python train.py --head_dim=64 --norm_eps=1e-05 --init_std_qkv=0.0245
MLP neurons of a small language model. Each row is named by its layer, matrix (down: output weights) and neuron, and shows model dimensions 298-425. Each number is 128 + 32 x the weight over its row's rms, rounded and kept within 0 to 255.
A block is one neuron, or neurons of one layer that tend to fire together. After each block is what it responds to, as a language model described it from the Wikipedia text at the highest values.

L6.down213 [ 72 119 111 156 106 161 168 108 112 151 177 105 101  72 189  96  70 142 148  85 123 200  79 144 168 176 162 104 118 114 132 157 103 106 114 141  94  66 129 108 128  91 140 139  89 114 158 128 158 145 129 154 202 127  82 114 145 134 143 145 148 102 119  88 153 123 140 179 121 124 200 142 134 122 120 115 140  91 149 213 150 118 113 128 191 142 151  98  53 157 157 151 144 185  85  62 103 162 167 123 140 133  53 143 107 155 162 181 154 141 148 100 146 140  97 174 136 123 141 132  82 161 146 143 162 148 127 128]
L6.down285 [180 136 137 161 123 143 129 136 132 182 105 112 116  94 129 125 172 127 113 175 115  96 138  91 140 108 120  91 122  68  86  95 143  92 144 210  92 118  66 125 117 135 138  76 187 111 181 136 147 100 137  79 102 143 138 143 145 167  76 116 111 131 154 140 144 101  86 141 123 109 162 127 138 162  83 149 133 177 138 162 110 137 141 113 117 132  94 131 176 155  76 168 105 136 146  98 106 128 242  77 177 118 132 116 173 130 123 119 145 137 114  90 119  92 133 172 134  85  96  73 113 150 110 127 153 152 142 165]
L6.down834 [118 145 105  65 157 127 128 113  84 179 103 170 136 129 126 137 134  89 124  97 147 133 108 154 145 105 157 124 164 117 167 178 101 127 158 102 179 140 103 129 150 200 128  90 130  94  87 145 141 135 126 144 114 113 122 126  90 167 121 136 136 100 106 162 126  79 138  44  92 105 158 147 108  34 103 142 174 142  51 178 150 182 172  77 194  51 102 114 102  96 155 123 142 160 128 102 145  67 137 132 131  93  95 120  72 173 131 138 139 118 154 104 106 124 127 135 130  91 122 181 129 119  92 129  99 150 136 100]
L6.down861 [164 166 147 157 162 152 203 165  60 172 157 114  94 186 171 169 147 121 184  57 148 139 107 105 126 141  59 136 218 141 141 159  93 164 167 122  98 153 112 120 148 101 176 183 228 159 173 125 112 153  94 137 143 208  73 110  73 157 190 164 122 145 100 135 135 130  78 173 124 128  98 110  93 187 123 139  65 165  91 105 149 124 142 127 112 105 113  95 102 106 103 163  91 143 182 137 179  69 125 105 138 101 106 139 195 155 103 129 145 139 157 113  98 176 112 141 112 145 103  97 159 113 188  97 102  74 121  91]
L6.down1053 [135 165 164 186 137 148 123 178  74 142 100 102 128 169 172  74 136 165 151 155 150  77 153 140 119 130 142 149 161  86 106  84 105 137 191 155 106 131 147 150 116 142  68 196 156  83 148 181 134 145 153 128 132 119 108  92 176 118  99  84  94 160 115 136 108 160 162 117 149 152 169  82 131 130 144 135 161 171 129 131 119 130  92  82 118  96 132 154 144 153 161 183  85 136 108 113 110 119 196 115 131 145 160 102 145 124  75 135 128 150 139  49  94 130 116 145  92 117  89 130 138 140 126 144 122 179 140 136]
L6.down1180 [164  68 131 104 126  78 147 164 120 158  98 101 103 114  70  98  72 130 107 163 144 106  97 108 128 111  94 114 148 152 148  73 133 168 127 121 141 106 177 168 111 135  40 108 164  94 129 180 118 173  79 116 117 137  91 106 102 136  69 130 156 137 170 127 135  92 117 148 158 128 189 125  95 112 127 127 126  90  98  98 103 116 157 106  77 126  99 141 166 101 138 207  88 122 130  89 125 141 150 178 143  90  95 126 104 138 107 213 150 140 118 127 167 155 122 165 162 131 124 128 123 110 168 162 123 143 142 136]
L6.down1276 [149 104 137 139 107 125 141 159 113 192 118 174  79 113 115  95  77 145 159 125 108 190 120 137 141 170 133 148 178 115 102 175 163 100 193 175 132 121 103 124 119 155  71 168 109 192 104 124 152 147 132 175  53  69 141 118 137 160 148  96  96 123 101 137 112 188  79 116  80 149 129 137 105  81 127 116 149  94  86 117 130 147 180  97 169 170 109 169 165 141 109  75  74  91  70 154 141 144 156 146  78 147 133 109 163  88 162 123  78 194 143  78 122 112 122  96  90 117 161 152 110 118 159 129 169 108  69 137]
L6.down1498 [157 146 138  68 119  72 124 107 200 135 111 119 112  68 185 135 154 140 146 142 142  86 114 129 113 146 109 126 131 128 125 138 102 143 140  50 111 104 122 159 156 151 115  59 143 152  77 173 139 128  76 180  96 134 114  75  96 132 134 151 192 134  78 169 148 148  75 152  67 122 119 150  69 116 145 185  71  68 155 153 126 134 115 193  92 109 111 110 146  83 113 152 117  98  97 119 116 156 130 155 117 150 230 159 152 134 168 173  55 145 149  78 121  97 187 116 111 133  92 143 154 144 117  93 138 109  96 103]
Forms of "be" (was, is, were) that come right after a sentence's subject noun phrase, as in "The uprising was", "The franchise was", "the only exception is".

L4.down29 [147 114 114  81 112 121  97 123  94 123 132 118  86 170 171 156 132  94 151 147 114  86  82 144 105  93  74 133 122 110 135  61 154 137 124 101 124  77 153 152  92 165 160  43 108  56 144 123 109 146 130 162 110 141 126 159 114 120  83  92 209 160 131 127 168  97 105 140 149 123 133 106 108  45 137 133 112 116 167 140  81 121  85  98  93 126 143 110 147 166 174 144 179 131 123 149 174 176  95 161 126 112 129 148  71 128  91 124  88 194 151 138 123 171  79 117 150 101 114 152  73  86 141 139 175  92 229 118]
L4.down455 [107 104 164 157 132 157  91 128 124 113 124  85 134 108 127 168 189  73  65  98 103 163 164 149 159 143 104 121 175 113 139 125 163 167 127  95 181 125 166 143 106 116 133 119 142 113 107  51  86  94 189 113 143 110 133 149 180 118 105 120  93 149 135 121 117 154 193 127 119 104 136 100 144 142  38 149 186 184 163 130 145 108 165 149 157 129 164  99 169 105 104 105 129 145 120 111 113 133 198 163 135 181  90 143 147 164 115 154  93  87  51 122 112 126 139 172  69 142  93 114  85 197 181 139 131 194 156 120]
L4.down723 [134 100 143 150 158  87 150 125 142 138  85 143 185  99  84 135 164 125  79 151 129  89 103 164 159 160 111  91 201 118  91 131 146  64  91 138  99 161 150 205 184  94 131 141 114 124 194  63  85 114 161 143 118 109 178 130 166 135  88 112  48  92 155 175  87 133 146 111 209 153 127 183 151 100 163 117 121 170 110 123 138 145 154 105 159  64 130 135 136 152 144 104 146  69 133 134 126  91 186 147 173 111 113 175 206 154 139 171  87  82 151 181 134 156 108  98 144 170 152 115 158 124 108 138  78 111 190 122]
L4.down853 [114 113  59 117 119  84 163 129 107 122 116 112 113 111  29 165 156 124 159 138  95 131  89 142 118 105  88 139 176 177 141 111 146  96 107 109 110  86  89 106 103  55 164 149  95 145  80 114 171 127 119 126 145 139 111 159 129 152 166 150 105 132 109  86  69 129 132 110 124 130 190 177 136 109 118 129 148  99 174 149 103  83  76 133 159  74 108 105  91 172 123 116 128 151 139 171 168 129 146 120 152 129 133 155 111  99 166 170 102 110 158 157 123 169 177 131 163 110 107 149 206 151 151 128  13 103 105  75]
L4.down1492 [132  62 100 132 108 130 137 132  98 151 129 131 128 142 153 129  71 132 139 109 111  89 131 126 175 161 147  87 165 157  68 110 124 103  65 140 124 154 100 163 119  91 141 188 199 155  83 178  90 131 115 106 114 121 128 128 105 139  82 119  99  80  95 130  37  93 134 132 153 130 161 176  99 171 145  91 107 159  87  81 146 204 135 135 108 112 113 205 140 135 153  70 177  53 121 173 108 123 182 175 134  98 126 176 124 143 131 151 193  55 155 167 173 116 121 131 166 101 137  87 108 142 132 128 197 149 115 127]
L4.down1619 [134 158 124 145 175 131 181 132 131 157  89 105  57  78  96 116 161 104 121  82 144 120 113 131 127 132 139 104 153  72 153 117 160 102 115 122 129 161 188  92 142 127 134  73  58  55 144  93 131 114 124 165 150 156 152 182 149 107 107 129  99  79  87  97 100 133 139 131 145 115 138 138 125  92 121 149 172 170 157 178 122 111 131  85 194 109 105  78 107  87  77  94 175  75 152 106 127  91 125 145 116 159 112 129 167 100 122 119  91  96 162 117 117 206 167 162 166 129  75  47 144 142 137  85  90 199 113 133]
L4.down1670 [183  95 136 140 156 107  90 108 160 161  99 106  72  79 133  94 154 100 134 125 132 148  91 145 115 123 119 108 166 143 115 173 204 101 199  80 134 147  66 143  92 164 165 175 134 131 174 127  67 122 177 111 149 176 163 143 117 129 144 112 125 160 128 141  97 133 170 136 101 127 164 107 135  77 150 170 136 158 127 106 149 126 144 168 134 122 122 122 139 152 153 149 149 109 181  64  43 109 117 116 164 101 118 124 125 148 110 186  90  88 136 170 147 133 110 156 123  78 106 165 104 139 105 127 102 163 173  87]
L4.down1783 [137 147 140  98 113 121 123 152 182 121  91 154 140 110  96 109 133 166 116 120 100 146 181 105 124 148  77 115 179 152 163 167 152 152 137 122 119 134 114 114 162 112 116 135 100 121 125  81 132 145  65 175 165  93 138  83 137 134 120  96  72 110 131 112  14 158  94 124  95 130  74 154 155 156 141 170  94 129 116 158 128 101 123 107 182 121  80  95 117 166 129 191 100 128  92 123 141 133 178 195  92 119 146 151 128 113  57 141 122 113 126 132 113 145 151 107 165 167  93 158 134 130 130 113 106 145 110 103]
Forms of "be" (was, were, are, is) right after a noun-phrase subject, often plural and starting passives, e.g. "grants were made", "deposits are insured", "House is located".

L6.down3 [154 126 119 166 125 158 110 135  89 115 139 136 101 176 143 125 137 102 110 127 110  95 238 136  94 160 118 184 113 105  85  83  87  99  98 184 161  81  99 158 153  93 152 105 203 140 147 134 142 139  94  95 132 132 163 117 122 121 138 169 127 100 148 109  90 162  99 102 140 229 150 119 166 110 136 115 176 113  65 159 201  67 110 127 118 143 171 157  87 155 134 132  98 143 130 142 120  94 187 123 151 169 179 131 147  96  89 136 161 140 121 119 175 117 159 128 155 209 136 122  84  98 139 103 157 146 101  92]
L6.down110 [142 106  80 150 127 136 173 114 131 100 194 152 135 163  88  95  86 101 150  89 121  81 164 178  90 157 161 123 123 161 114  50  93 167 163 184 138 134 127 175 151 113 143 155 113 127 112 160 110  77 140 134 107  78 115 132  88  92  63 127 170 174  92 128  75  76  87 183  96 149 118  78  98 155 111 127 162 137 116  68 182 106 147 163 137  97 144 120 123 202 128 122  80 114 179 155 129 173 175 152 106 111 174 133 101 103  37 139 169 167 175 202 135 131 132 184 164 123  90  65 151 152  89 158 122 122 140 163]
L6.down200 [134 139 131 151 127 109 117 103 143  69 144 113 192 124  79 131 162  95  90 161  74 141 160  85  80 168 168 161 145 130 104  87 128 102 126 151 104 105 144 116  89 175 135 120 156 144 178 132  94 135  60 133 138 131 104 109 143 139 111 155 111 114 143  84  84 108 156 137 107  86 105 139 148 157 145  76 108 137 119 119 118 140  73  91 137 193 137 150 194 138 144 133  49 127 108 143 134  80 255 127 136 146 172 137 146  93  99 110 116 174 119 111 184 128 150 141 142 100 115 104 129 125 136 112 144 133 147 160]
L6.down562 [178 121 122 106 122 150 124 158 133 118 128 155 154 114 115 144 134 114  93 159 130 139 175 151 120 143 132 126  98 181  94 157  64 132  81 124 130 135 161 152 132 130 128 126 156 152 115 116 151 143 108  68  91 150 137 136 203 137 159 151 140 122 153 163  19 151  59 160 101 179 111 136 128 138 140  93  79 131 126 120 164  14  96 178 143 152 175 148 143 150 126 148 151 176 163 137  96  44 142 139  91 101 140 124 161 104 162 122 167 158 105 168 126  47 155 148 108 111 128 118 110 114 154 125 161 121 115 110]
L6.down871 [150 162 159 153 149 126 125 101  54 115 113 120 167 181 157  87 122 111  99 122 147 101 143 120 105 164 237  66 124  66 160 161 108 115 108 122 142 123 111 156 132 185 149 149 116 122 177 162  94 142  62 172  96 134 172 182 108 147  66 119 147 114 127  80 114  81 104 140  97 138  99 188 101 136 123  28 125 137 180 184 114  67  96 109 117 126 128 180 124 140 161 124  98 108 139 155 106  78 196 138 176 104 150 181 107  81 136 114 102 154 163  85 104  97 181  95 198 109 117  90 127 128 137  81 107 110 113 119]
L6.down914 [ 86 154 134 131 143 160  95 187  74 139 136 191  92 148 120 155  56 121  89 122 106 107  96 101  93 135 107 126 149 175 161  99 140 113  92 106 130  94  69 107 126 141 129 175 164  84  90 108 178 110 124  65 103 132 109  91  94 120  94 172 113 175 127  93 132  96 169 109 132 131  96 127 151 138 142 164 162 139 141  53 113 123 153 155 109 137 162 124  93 181  93 132  85 138 108 164 114 109 147 113 120 131 157 135 135 116 108 114 155 138 159 189 143 105 208 146  93 140 158 102 103 157 176 136 172 134  75  87]
L6.down962 [106 166  88 100 140 117  97 149 133  62 122  93 100 166 112 113 162 112 116 127  57 128 126  96  73 176 147 122 134 118 102 128 164 145 119 109 119 166 150 129 114  70 102  64  86 118 157 131 108  59 135  80 151 131 157  75 160 144 145 140 135 141 173 166 160 160  81 133 114  97 126 152 126 150 153  94 101 174  80 190 103  96 159 133 136 131  87 100 145 137 137 129  67  99 141 138 163 140  62  80 124 124  75 145 167  88 120  98 121 123 137  90 148 121 119 136 116 120  85  95  98 130 107 116 176 151 147 136]
L6.down1265 [170 149 104 112 145 143  46  86 158 160 136 151 134 159 100 147 120 163 119  72  87 129 158  96 162 125 122 162  79 136 148 141 131 155 121 141 162 135 122 102 125 125 130 151 132  95 111  72  41 105  91  75  93 123 124 148 149 126 100 117 113 174 125 114  55  97 154 103 116 116 102 137 113 127 150 112 196 136  90 127 138 120 112 104 109 147 137 102 140 190 171 101 129  96 132  95 115 107 155 167  90 101 173 166 118 102 136 130 117 126 169  92  99 161 156 131 117 174 132  72 141 107 154  84 151 158 141  69]
Word-internal pieces that continue a split word, especially byte fragments in Korean, Greek, Chinese and Thai script, and Latin-script splits such as an-th-ropology, al-Q-a-eda, chem-ical.

L2.down1529 [179 130  61 149 105 135  98 115 168 177 159 180  67 135  86  85 111 131 196 188 121 169 114 131  96  53 119 153 120 138 158 113  97  88 113 172 155  99  81 157 156 131 130 123 112 132 135 103 181 144  91  85 168 166 119  95 126 128 100 168  79 102  96 108 135 148 135 131 116 159 119  94 161 167 183 174 187 119 102 113 101 178 115 100 129 127 118 105 130 135  77  71 139 105  93  85 138 137  64 149  75 125 150 114 122 104 157 167 153 133  86  67 108 185  97 122 133 120 129 162 118  78 106 114 144 132 157 126]
Short word pieces in the middle of a longer word split into several tokens, such as headqua-rt-ers, Pre-mi-er, Per-son-nel, P-en-rith.

L2.down498 [139 103 132  84  88 177 142 149 126 181 144  47 163  78 124  97 135 131  98 105 134 138 176  55  95 170  97 120 144 196 109  61 126 134 143  84 152 145 120 106  92 148 187 117  90 145 150  91 189 111 114  58 127 127 139 122 117  60 133 163 150 161 163 159  97 130 116 117 169 141 161 149 158  95 129 136  64 145 118 148 110 129 127 154 144 134 117 107 165 109 128 142  77 174 128 135 106 103 146  73 136 156 114 119 117 147 109 149  91 196  80 152 109 136 115 165 108 112 129 145 154 105 128 126 175 112 140 171]
Word pieces inside foreign words and names: non-Latin or accented characters (Romanian Ș, Greek, Burmese, Japanese) and opening pieces like Ar-, Bra-.

L4.down129 [145 134  46 126 129 142  88 148 132 133 147 156 123  75 165 132 113 162 142 150 147 149 155 175 139 128  97  99 130  70 116 134 200 102 162 147 142 104 138 112 161 127 168 133 149 155  99 130 161  84 146 135 142  88  83 108 132 119 142  78  95 195 164 136 145 177 128 104 130 110 142  65 120 144 200  95 181  96  84 163 108  75 126  54 166 175 123  82 111 141  98 104 136 129 113  97 164 117 140 161 142 138 111 123  80 107 127 133  98 140 134 123 132 112 123  70 122 193 174 110 190 159 137 140  82 173 140 185]
L4.down1118 [114 125  88 124 105 106 161 186 123 112 111 118 132 129 145 142 108 116  99  93 105  83 161 165  90 108  85  97 106 121 205 108 114 128 158 134 189 173 130  97 172 166 176 188 132 126  94 142 137 145 124  78 123 100 132 143 138 154 120 115 134 149 202 139  59 155  51 176 111 180 182 135 166  98  91  55 103 144 100 108  75   7 114 205  69 161 147 116 110 166  68 113 159 170 196  71 137  82  46 188 143 120 125 136 116 132 123 154 146 117 114 150 104 111 128 156  50 144 155 144 148 119  93 155 127 145  94 130]
L4.down1130 [170 109 159 130 223  99 131 131 125  88 172 126 170 131 101 151 134 101 107  74 123 101 128  90 140 165 111 111 103 145 109 128 134 119 130 154 175 140 198 112 186 103 157  92 173 181 179 120 125  94 155  92 122 133 114 124 115 102 127 117 146 171 144 140 143 100 148  94 165 119  97  99 118 133 156  92 134 108 124 100 154  98 108 147  68 125 138 164 106  94 117  81  77 120 166 118 157 171 123 110 121 143 105 155 135 105 122  97 167  53  55 130 131 128 119 119  97 153 112 114 123 126 136 159 131 118  70 121]
L4.down1156 [115 124 121  95 128  82 143  70 156 117 106 137 180 113 148  96 120 119 130 137 126  80 108 133  98 136 147 121 122  88 100  94 107 122 149  99 182 128  92 134 121 152 195 132 143 141 120 139  80  73 111 154 113 163 126 130 145 155 163 143 106 137  66 104 191 102 108 119 111 131  87  99 143 146  85 110  83 135 117 124 191 131 117 110 123 130 113  81 112 151 158  98  36  79 116 100  84 183 186 136 124 179 142 106 153 118 127 128  96 117 108 144 125  78 201 134 163 173 128 164 120 144 166 109 149 111  83 127]
L4.down1268 [153 124  94 172 102 150  94 109 157  83 142 146  96 143 136 121 147 134 152  64 131 118 115 171 133 157  92  58  89 119 145 133 148 155 150 106 162 162 127  64 105 188 140 125 109 105 118 112 110 105 119 186  62 105 167 129 149 116 186 134 120 160 175 116 114 139 120 105 140 128 109 123 145 122 116 169  72 136 122 144 141 162 147 153  60  58  97 101 148 136  88  88 117 120  97 167 113 179 131 144 178 170 162 121 131 145 102 149 113 162 212 133  95 119 154 127 178 163 127  74 130 108  99 178 100 132 172 132]
L4.down1355 [154 170  84 121  82 138 184 116  82 172 184 118 123  86 167 149 137 135 126 175 122 153 193 122 163  78 173  98  83 152 116 120 128  63 183 174 113 133 118 118 123 111  82 152 123  51 114 158 166 115 147 137 138 134 117 136 114  55 122 108  98 142 176  59 102 163  89 112 164 185 144 106  93 184 145 111 102 129  98  97 102 192 179 189 127 109 171 115  88 112 101 120 115 140 126 141 122 148 120 142 169 126 115 146  93 100 151 141 123 117 121 117  79 140 126  74  90  75 123  83 130 104 140 203 134  52  94 155]
L4.down1603 [ 95 133 125 200 131 141 109 143 174 179 167 170 125 120 153 136 110 123  54 195 137  97  91 107  99  87 135 135 177 157 141  86 151 135 129 134 149 140 192 186 165 140  93 190 107 189 125 113 135 114 125 157 102  95 102 150 117 157  96 115 135 141 126  77 176 150 107 134 130 162 100  93 154 122  93 152 162 124  97 129 128 152 190 134 124  46 107 190 159 138 147 113 108 128 104  99 170 123 103 123 100 111 161 130 124 107 132 104 117 139 157 146 199 110  40 100 129  96 116 108  87  96  43 171 103 167 116 160]
L4.down1680 [156 119 131 141 121 131 176 133 107 159 121 136 148  83  53 151 140 211 148  90 142 148 148  89 121 138 127  71 177 122 175 154 141  99 160 128 155 117 155 129 102  81 202 121 110 116 167 150 166 134 195 119  86 175 141 200 107 149 138 183  99  83 107  65 139 135 127  50 146  32 160 161 111 176 181 118  96 155 131 216 124 133 104 190 124 104  58  99 139  65  95 114 147 232 134 137 127 113 128 154 158 182  84 138 100  76 130 123 142 171 190 127 170 103 154 141 163  98 144 117 171 193 116 120 134 162 136 122]
Middle word-piece fragments inside common English words split into several tokens, especially after prefixes like in-, ex-, dis-, as in ins-pi-red, ex-p-anded, inc-re-ased.

L6.down190 [114  95 121 156 134 131  77 123 140 146 148  88 133  54  83 196 154 141 161  93 181 159 147 123 106 155 158  67 145 173  68  82 151 142 131 208 136 106 153 125 115 122 118 123 142 155  97 133 163  86 113 156 177 129  93 157  80 155 101 114 177 229  99 160 167  80  97 156 124 159 106  78  99 184  57 129 133 101  78 173 134 169 153  99 114 111 117 119 153 114 166  58 117  93 104 171 128 121  95  60  94 127 135 105  79 227 214 124  99 132 130  91 114  46  80 113 126 155  79  61  90 100 128 110 126 111 177 109]
L6.down503 [123 153 104 131 168 114 138 101 127 111 151 101 124 137  81  56 103 206 199 120 165 145 143 146 147  87 152 152 109 117 181 176 158 121 182 101 102 111  86  99 123 130 102 160 137 145 138 143 118  91 102  89 104 182 109 101 148 131 128 114 119  50 131 100  79 125 133 172  85  67 142  87 129 137 118 119 169 142 117 151 141  99 217 170 139 189 207 108 109 123  99 135  69 118 165  95 100 132 142 108 124  88 105  79 123 167  90 123 122  89 187 157 136 123  91 181 114 106 156 136 150  97 167 108  54 155 156  29]
L6.down677 [126 120 147 170  97 114 159  67  82 117 168 120 131  88 123 132 125 175 151 154 153 162  91  66  92 140 151 139 115 156 116 116 137 112 110 189 120 182 155 181 181 108 115 169 143 213 112 158 133 122 141  96 139 126  88  82 122  67 136 105 115 132 116 120 124 120 136 152  57  97 109 168 144 167 153 137 137  79 162 133  86 122 136 129 148  85  77 142 137  62 120 136  94  76  86 134  95 102 144 132  87  69 141 185  96 124 105 149  95 205 121 157 178 134 146 102 184  75  90  64 115 105 129 189 144 161 157 162]
L6.down903 [153 142 140  78 135 127 148 114 107  58 180  80 153  80  98  43 122 106 173 118 134  96 164 114  79  97 139 144 167 140 129 132 124  98 101  92 107 101 192 207 132 142 149 125 173 188 104 108 146 135 146 149 145 176 164 176  59 116 144  86 176 137 101 114  61 127 110 152  34 170  92 118 101 136 112 172 162 145 118 129 117 105  97 106 119 121 145 130 113  55 155 120 135 155 112 131 190 184  93 118 108 135  95 115 155 100 109 139 105 159 186  71 178 141  60 161 115 170  84 127 129  90 164 154 112 134 207 101]
L6.down954 [153 206 101 149 141 185 136  90 130 135  72 137 130 120 133 167 164 108 111 139 187 133 141 166 128  93 106 118 112 120 160 115 147 104 135  66 152 178 112 145 133  89 132 101 139  63  85  90 107 140 147 115 121 146 135  73 128 132 127 174  72 119  97 108 162 127 106 160 139  72 165 179 149 145 117 128  81 147 105 185 203  99 135 138  94 115 126  69  63 205 134  41 142 140 156  99  37  64 171 153 132  71 117 129 153 128  96 115 161 128  83 159 147  95  42 177 101 158 138 114 141 188 181 169 188 122 131 181]
L6.down1336 [128 122 115 116 121 135 119 158 133 148  92 139 155 116 186  64 132 136 138  83 177 162 156 145  30 126 137 164  84 158 165 126 130 127 153 105 158  65 103 154 193 125 168 109  97 122 148  88  99 211 124  77 158 109 127  65 137 126 180 142  87  84 116 123  75 124 194  83 135 111 142  97 150 142 148 110  85 121 170 110 172 107 176 128 167 114 172 156  90 143 121 120 115 149 117 114 127 105  83 175  50  90  55 136 174 126  95 158 150  82 112  91 106 125 120 152  95 169 117 138 132  91 116 108 129 158 124  98]
L6.down1378 [118 117 144  80  96 129  85 114 145  62 117  99 127 138 157 168 150 114 151 201 168 138 126 133 108  82 147 132  99 113 154 128 137 106 145 166 139 113 200 212 150 102  71 124 115 141 153 114 155 103 133 107 139 159 154 127 134 102 151 126  88 110  91 114  98 173 191 118 117 116 142 137 207 141 177 116 147 134 100 163 177  88 132 107 129  98  64 194 138 129  96  74 117  80  95  92 124 131 117 110 120 113 119 144 134 125 188  70 106 127  78  60 129 149  68  88 156 184  60 151 177 141  98  99  84 101  72 103]
L6.down1391 [125 107  99 132 113 144 137 215 204 133  60 141 189 176 103 146 191 158 136  88 168 102 130 121 181 110 155 135  84 128 166 107 116 184  66 103 154 119 119 104 107  79 133 100 140 129 139 154 130 117 167 107 115 143 151 127 122 117 109  89 145 136 155  59 131 139 159 156 138 139  84  96 173 172 168 168 116 117 122 118 138 151 127 126 159  70  82 138 143  88  65 121  62 117 132 110 141 163 151 141 159 152 120  94 141 148  86  99 149 113 116 140 136 155 126  97 109 116 104 119  58 111  78 132 115 147  55 177]
Middle word-piece fragments right after a Latinate prefix like con-, ex-, pro-, such as ce in concept, per in experience, ce in proceedings.

L2.down1253 [138 119 134 121 108 159 158 101  72 191 123 161  95 119 175 192 111  99 165 153 118 184 138 175  76 166  64  88 167  68  68 215 104 101 115  64 124  93 138  99 142 105  74  87 177 130 147 108  36 157 118 110  85 181  84 128 139 129 111 153  94 204  85  85 136 181 131 135 137 124 105  80 134  97  89 156 160 129 123 126 113 118 197 151 144 174 136 120 127 101 119 163  89  83  92 119  88  95 123 122 100 129 111  93 133 127 129  99  60 156 158 131 183 108 152 172  85  98 132 104 134 100 115 122 122 118 138 160]
Main verbs is, was, were, had right after a subject, mostly an article's topic name in its opening sentence, e.g. Hectorville is; also stray word pieces like und, um.